config = dict(
    n_layer=14,
    d_model=384,
    n_head=3,
    n_kv_head=1,
    head_dim=128,
    d_mlp=768,
    vocab_size=4096,
    activation='swiglu',
    norm='rmsnorm',
    norm_place='pre',
    norm_eps=1e-05,
    positions='rope',
    rope_base=10000.0,
    rope_fraction=1.0,
    qk_norm=True,
    attn_scale=0.103,
    bias='none',
    tie_embeddings=True,
    parallel_block=False,
    init='uniform',
    init_std_qkv=0.0255,
    init_std_o=0.00482,
    init_std_up=0.0255,
    init_std_down=0.0034,
    optimizer='muon_variant',
    lr=0.0152,
    lr_mult_down=2.0,
    beta1=0.9,
    lr_head=0.00626,
    warmup_steps=0,
    schedule='wsd',
    decay_fraction=0.843,
    decay_shape='linear',
    final_lr_fraction=0.1,
    batch_tokens=65536,
    seq_len=2048,
    doc_mask=True,
    train_tokens=598700000,
    steps=9136,
    dataset='wikipedia_en',
)
MLP neurons of a small language model. Each row is named by its layer, matrix (down: output weights) and neuron, and shows model dimensions 112-175. Each number is 200 + 40 x the weight over its row's rms, rounded and kept within 0 to 999. A neuron's up and down rows have the sign that makes its largest values positive.
Before each neuron's rows, "fires before" lists the tokens most often just after its 100 highest values on Wikipedia text that the model never trained on. A number after a token or word is its count.

fires before: " to" 47, " that" 7, " the" 5, " of" 4
L7.down29,157,234,208,142,236,222,238,159,181,219,201,146,272,210,209,184,283,158,163,123,148,166,251,160,201,225,181,168,188,229,225,153,199,220,220,166,229,160,255,255,198,244,214,264,168,152,195,230,182,158,163,139,86,182,183,170,255,229,98,233,208,177,159,193

fires before: "on" 18, " on" 12, "ing" 11, "ation" 9, "ations" 4
L5.down55,170,147,212,153,181,203,265,263,257,165,231,235,170,156,223,227,265,155,266,142,222,172,203,214,225,213,211,167,169,162,199,242,221,203,179,194,230,169,219,336,149,210,238,178,188,209,186,194,174,206,216,171,257,165,134,155,116,208,134,222,243,187,224,205

fires before: "i" 53, " S" 10, "a" 5, "u" 4
L6.down195,166,242,115,254,81,132,231,166,280,172,185,193,163,223,175,264,218,166,173,223,137,234,229,196,191,205,172,219,213,203,254,261,179,146,122,182,174,140,162,136,210,190,210,191,157,193,226,226,155,275,172,230,183,195,201,171,205,220,243,150,216,246,97,226

fires before: " |" 28, " (" 13, " -" 5, " is" 4, " was" 4
L7.down642,162,239,204,211,168,156,143,226,235,225,188,268,219,233,154,172,109,224,163,222,211,217,168,173,267,232,211,189,201,176,178,190,210,149,197,138,200,230,158,219,219,184,179,160,153,76,271,177,206,208,177,172,148,201,109,191,266,178,179,185,202,141,194,206

fires before: " by" 52, " in" 10
L11.down381,246,195,256,183,228,169,200,199,193,244,180,242,153,180,217,302,225,208,247,250,207,240,155,211,210,146,164,236,184,172,150,259,237,214,201,164,209,270,214,182,231,176,155,207,230,169,175,212,191,224,163,195,196,210,203,192,196,213,207,185,282,178,246,183

fires before: " a" 30, " is" 22, " an" 7, " the" 5, " was" 4
L7.down606,181,162,125,209,190,199,245,213,218,159,234,139,138,200,156,208,231,192,135,225,189,186,296,220,251,172,231,169,231,162,257,138,141,181,139,259,177,214,219,181,185,184,110,226,156,202,232,205,260,201,222,153,162,160,216,208,221,138,214,203,190,196,201,234

fires before: "==\n" 26, " ==\n" 13, "==\n\n" 9, " to" 6, " and" 5
L6.down601,184,244,147,207,149,189,285,238,228,215,162,201,265,190,220,127,225,244,130,170,88,202,196,193,239,172,180,261,182,216,296,199,253,207,142,210,207,186,212,187,157,209,217,163,192,213,251,197,236,284,192,225,203,180,209,160,213,157,179,191,203,165,294,132

fires before: "ia" 24, "ian" 21, "an" 6, "ulture" 5, "g" 4
L3.down529,209,186,154,169,224,221,149,165,267,314,197,210,215,232,225,162,178,168,261,154,228,166,178,179,249,187,180,181,187,203,176,242,164,195,251,211,176,217,157,192,148,201,228,241,184,190,183,226,261,210,239,153,277,181,274,163,193,119,221,213,231,130,191,190

fires before: " |" 25, " (" 14, ";" 9, "'s" 7, "," 6, " and" 6
L7.down230,163,238,216,201,165,158,288,197,179,219,227,150,249,249,215,241,189,189,168,157,210,125,290,225,192,208,171,191,223,274,237,255,94,133,188,153,179,227,170,182,256,247,198,283,193,221,217,287,208,143,213,259,147,201,207,174,133,183,142,201,177,179,176,188

fires before: "-" 18, " |" 16, "–" 14, ")" 6, ":" 4
L7.down30,153,254,198,138,204,212,197,188,229,153,153,211,174,205,204,235,249,204,165,138,228,170,238,152,173,148,218,209,177,224,209,189,155,208,167,179,175,197,206,202,177,218,177,109,216,157,193,156,239,189,184,211,197,173,161,167,215,220,167,267,105,219,130,190

fires before: " " 56, " B" 5
L8.down214,213,219,204,150,205,232,170,199,153,158,154,251,194,179,240,231,168,160,139,137,182,140,164,173,223,206,194,257,142,160,154,183,221,192,179,230,198,193,229,162,174,209,153,213,195,174,240,174,168,185,177,203,187,101,147,204,193,161,152,191,203,171,185,208

fires before: " " 42, "," 15, " and" 6, ".\n\n" 5, "." 5
L11.down722,149,149,198,257,201,264,247,232,128,165,214,206,188,203,204,223,235,245,216,161,171,197,172,187,224,219,187,205,228,162,164,175,200,276,203,271,160,151,197,232,225,217,175,240,147,205,195,156,230,193,220,213,248,217,227,238,252,216,273,232,200,214,201,221

fires before: "," 40, " as" 17, "ands" 4
L3.down486,191,179,179,216,219,174,253,206,188,125,185,199,245,132,199,216,208,165,226,159,197,181,163,186,263,235,265,245,238,203,174,256,201,97,195,296,140,117,207,139,180,205,186,195,189,149,270,248,291,218,245,180,201,199,173,201,237,186,189,139,185,262,125,270

fires before: ":" 80, " |" 4
L5.down166,225,169,178,182,241,180,168,218,241,180,215,180,188,155,187,169,160,187,194,194,270,199,188,216,164,124,173,210,197,206,147,192,162,137,182,242,204,234,175,293,222,219,201,144,265,198,228,197,185,204,153,182,184,151,162,210,265,142,229,264,209,201,255,159

fires before: "e" 23, "es" 10, "mercial" 10, "ic" 8, "mer" 7, "ment" 6
L11.down675,192,213,152,194,192,220,125,173,124,184,216,186,239,189,135,239,202,139,178,197,209,156,229,182,213,151,260,237,221,238,213,216,217,192,195,190,206,176,202,203,156,224,219,291,178,194,180,285,222,169,241,248,172,189,221,295,167,160,133,205,204,287,144,156

fires before: " " 30, "ball" 8, "st" 6, "pt" 5, " to" 5, " the" 4
L3.down394,159,158,196,258,169,207,213,130,259,178,225,293,139,168,115,196,220,177,215,233,215,200,225,260,265,243,253,259,228,225,227,193,191,125,171,196,200,207,283,223,140,268,240,206,175,141,111,218,196,176,140,197,163,164,103,250,134,315,151,103,261,159,201,215

fires before: "-" 96
L7.down321,184,241,202,267,149,130,215,205,272,198,245,206,201,222,267,246,206,192,196,163,151,226,175,182,270,144,212,221,173,212,199,141,256,202,212,164,199,154,199,169,261,171,238,189,202,225,221,235,174,177,156,242,179,274,223,208,207,179,187,168,196,137,183,267

fires before: "," 74, " and" 11
L11.down258,243,221,216,207,137,202,203,298,215,240,138,201,269,231,194,263,229,182,262,249,193,269,207,219,207,269,186,237,189,189,223,284,233,175,230,259,187,198,282,189,235,230,200,267,196,137,191,145,196,241,219,210,202,211,124,215,260,236,183,168,184,178,240,251

fires before: ":" 42, " to" 7, "ation" 4
L2.down287,211,160,156,222,201,220,111,213,266,222,177,207,239,242,195,320,218,163,230,145,171,207,178,218,191,240,261,221,183,214,168,111,134,185,194,221,180,165,188,279,202,211,152,169,212,228,204,245,156,189,165,167,246,228,227,209,192,137,254,199,260,197,262,203

fires before: " the" 30, " a" 5, "st" 5, "op" 5, "m" 5
L8.down45,236,224,112,280,237,186,273,208,167,185,205,156,203,176,222,179,133,208,136,157,239,196,190,252,205,188,221,208,219,162,226,291,193,166,180,219,180,262,293,233,166,266,130,217,183,268,166,233,142,166,250,186,189,243,178,142,140,240,196,241,207,206,207,202

fires before: "ic" 25, "y" 12, "ist" 12, "ics" 7, "ities" 7
L2.down194,107,203,201,224,218,227,169,236,256,210,277,211,170,162,224,217,129,123,259,268,153,229,223,197,240,179,218,172,104,211,248,234,251,182,150,207,233,205,191,204,194,291,193,196,190,172,135,144,150,304,186,203,230,180,216,213,186,183,166,224,122,218,148,217

fires before: " the" 54, " a" 7, " by" 6, "\n" 5
L7.down6,223,215,204,207,262,295,238,204,219,179,227,204,233,221,258,275,131,193,164,203,229,185,237,177,265,187,174,209,167,214,186,203,208,162,243,267,159,253,224,195,291,197,209,150,170,239,160,248,222,207,242,202,231,174,147,213,130,195,196,144,228,149,219,232

fires before: "ed" 37, "ing" 18, "s" 7, "ation" 5
L6.down45,201,179,206,144,224,201,226,222,252,238,224,204,208,118,147,199,275,187,275,242,174,174,180,219,290,230,184,180,200,142,299,113,187,227,176,206,167,209,87,207,155,147,210,161,177,215,185,220,124,199,258,290,205,206,175,227,120,235,251,153,84,197,285,228

fires before: ")" 15, "ide" 12, " Co" 8, "id" 7, "iro" 5, "s" 4
L2.down412,149,197,154,140,209,224,247,262,211,198,190,144,218,216,231,180,197,232,204,126,216,217,174,241,252,117,216,210,246,192,88,234,180,191,202,178,221,227,259,241,161,156,186,214,200,129,213,255,218,144,79,175,238,149,160,247,174,161,250,191,208,186,199,236

fires before: "\n" 22, " in" 15, "." 12, ".\n\n" 7, "," 7, " and" 6
L8.down338,246,227,178,226,241,230,254,193,182,146,245,216,187,224,318,251,202,236,237,174,162,222,236,274,215,163,179,142,197,183,252,193,206,201,216,250,166,218,191,177,160,221,218,253,165,159,232,299,210,184,235,145,143,250,158,189,217,238,197,226,211,179,198,249

fires before: " that" 39, " the" 11, " to" 6, "," 5
L5.down572,196,130,212,209,222,257,246,167,180,159,147,166,180,226,253,234,240,174,185,205,161,155,151,229,168,213,238,156,220,271,139,195,266,202,139,186,214,239,192,165,196,189,230,202,141,221,229,127,233,148,218,180,170,212,180,163,187,256,206,323,205,219,223,152

fires before: " as" 35, " with" 10, " to" 10, " by" 6, "ly" 5, "ed" 4
L11.down222,183,202,264,161,199,242,171,196,217,245,246,166,196,115,217,234,110,203,248,216,199,169,199,149,197,165,199,270,156,203,146,165,224,279,197,196,313,236,214,200,246,176,180,187,249,246,190,231,194,225,214,243,205,151,241,186,251,153,174,236,200,166,206,168

fires before: " |" 59, "," 8, " in" 5
L8.down61,202,198,179,159,217,155,271,189,182,196,223,265,242,219,138,268,182,262,244,228,229,171,216,204,153,124,146,170,231,197,188,132,174,172,230,184,172,187,221,218,205,188,216,200,219,173,184,164,116,277,190,145,150,218,183,153,183,149,205,205,193,184,193,168

fires before: "ian" 25, "ia" 20, " Republic" 4, "b" 4, " |" 4
L5.down427,195,217,261,229,202,198,189,174,266,227,195,253,196,263,253,181,197,193,228,182,179,271,149,219,185,153,148,174,278,212,217,182,242,245,161,205,171,210,148,211,188,251,184,185,188,188,241,280,255,167,156,172,179,203,190,198,156,170,215,231,203,189,225,171

fires before: " " 58, "," 6, "." 4
L8.down722,247,228,178,222,108,200,223,199,192,168,193,147,203,174,187,169,227,195,236,239,247,223,183,176,172,206,165,261,220,189,220,228,210,174,234,203,185,187,215,170,227,192,167,203,226,194,269,163,182,222,205,175,127,219,193,198,214,212,208,175,167,269,143,250

fires before: " " 42, " of" 11
L11.down218,237,177,263,209,224,286,145,236,235,265,192,198,151,173,169,163,203,159,204,165,179,263,213,183,208,181,185,202,210,188,230,188,185,190,204,155,155,203,254,89,174,195,189,286,199,180,219,214,203,229,178,197,227,186,242,204,115,167,163,153,228,205,225,250

fires before: "." 53, ".," 5, "ol" 4
L7.down481,140,161,207,211,203,161,225,252,243,220,212,94,224,195,207,212,174,219,194,258,209,198,149,181,216,268,224,166,197,190,181,188,223,171,199,283,211,106,283,178,276,262,221,163,190,173,182,168,268,261,209,192,143,195,183,198,186,255,227,213,179,235,110,176

fires before: "ated" 19, "ate" 9, "ature" 9, "R" 6, "ative" 6, "ations" 6
L3.down152,169,240,169,202,190,308,240,230,180,174,198,230,206,197,148,169,194,258,204,173,202,183,190,170,234,211,229,169,255,194,186,206,204,215,189,275,212,234,177,172,211,203,213,151,228,213,142,139,124,133,246,143,201,153,137,159,219,185,204,215,205,181,219,220

fires before: "m" 13, "rian" 11, "born" 10, "d" 8, "op" 7, "v" 6
L5.down64,141,207,212,218,293,202,186,230,208,241,128,200,127,219,231,298,125,177,190,173,224,215,235,234,131,101,190,162,251,193,205,213,144,187,224,214,235,237,279,244,210,119,260,200,163,231,239,143,211,212,173,203,279,164,165,274,271,167,205,283,176,139,188,165

fires before: " " 51, " UTC" 5, " in" 5, " T" 4
L6.down382,236,251,162,178,170,216,185,248,218,237,186,234,204,175,210,196,228,181,207,200,264,291,215,196,266,179,211,180,182,150,206,223,179,212,180,238,193,226,172,188,152,232,161,217,251,211,179,175,151,218,231,258,216,194,180,158,184,195,149,245,232,163,208,112

fires before: "ing" 31, "ed" 18, " of" 10, " " 5, "ism" 4
L11.down26,142,201,246,247,185,260,222,207,121,281,185,207,170,197,252,163,196,205,225,197,131,207,160,152,217,259,215,180,264,120,113,127,198,206,195,180,126,164,192,252,251,229,245,208,185,130,174,209,263,238,228,261,188,236,276,183,139,198,164,168,134,170,270,268

fires before: "\n" 21, " a" 10, "\n\n" 9, " and" 9, "," 8, " who" 6
L5.down258,173,209,214,270,185,164,250,217,224,232,227,170,93,207,188,209,260,158,242,205,210,186,144,173,222,185,221,247,250,227,127,128,144,191,180,174,229,207,171,208,197,147,241,201,225,254,257,206,180,133,211,201,170,234,254,220,239,149,247,246,219,250,240,180

fires before: " " 59, " |" 6
L6.down409,230,211,240,232,145,193,120,125,214,143,230,219,179,158,159,188,147,213,200,193,169,268,219,212,111,181,115,208,213,145,101,213,270,171,204,112,175,244,182,237,263,193,183,209,181,209,253,180,177,209,178,235,165,206,214,231,146,248,153,154,158,146,268,180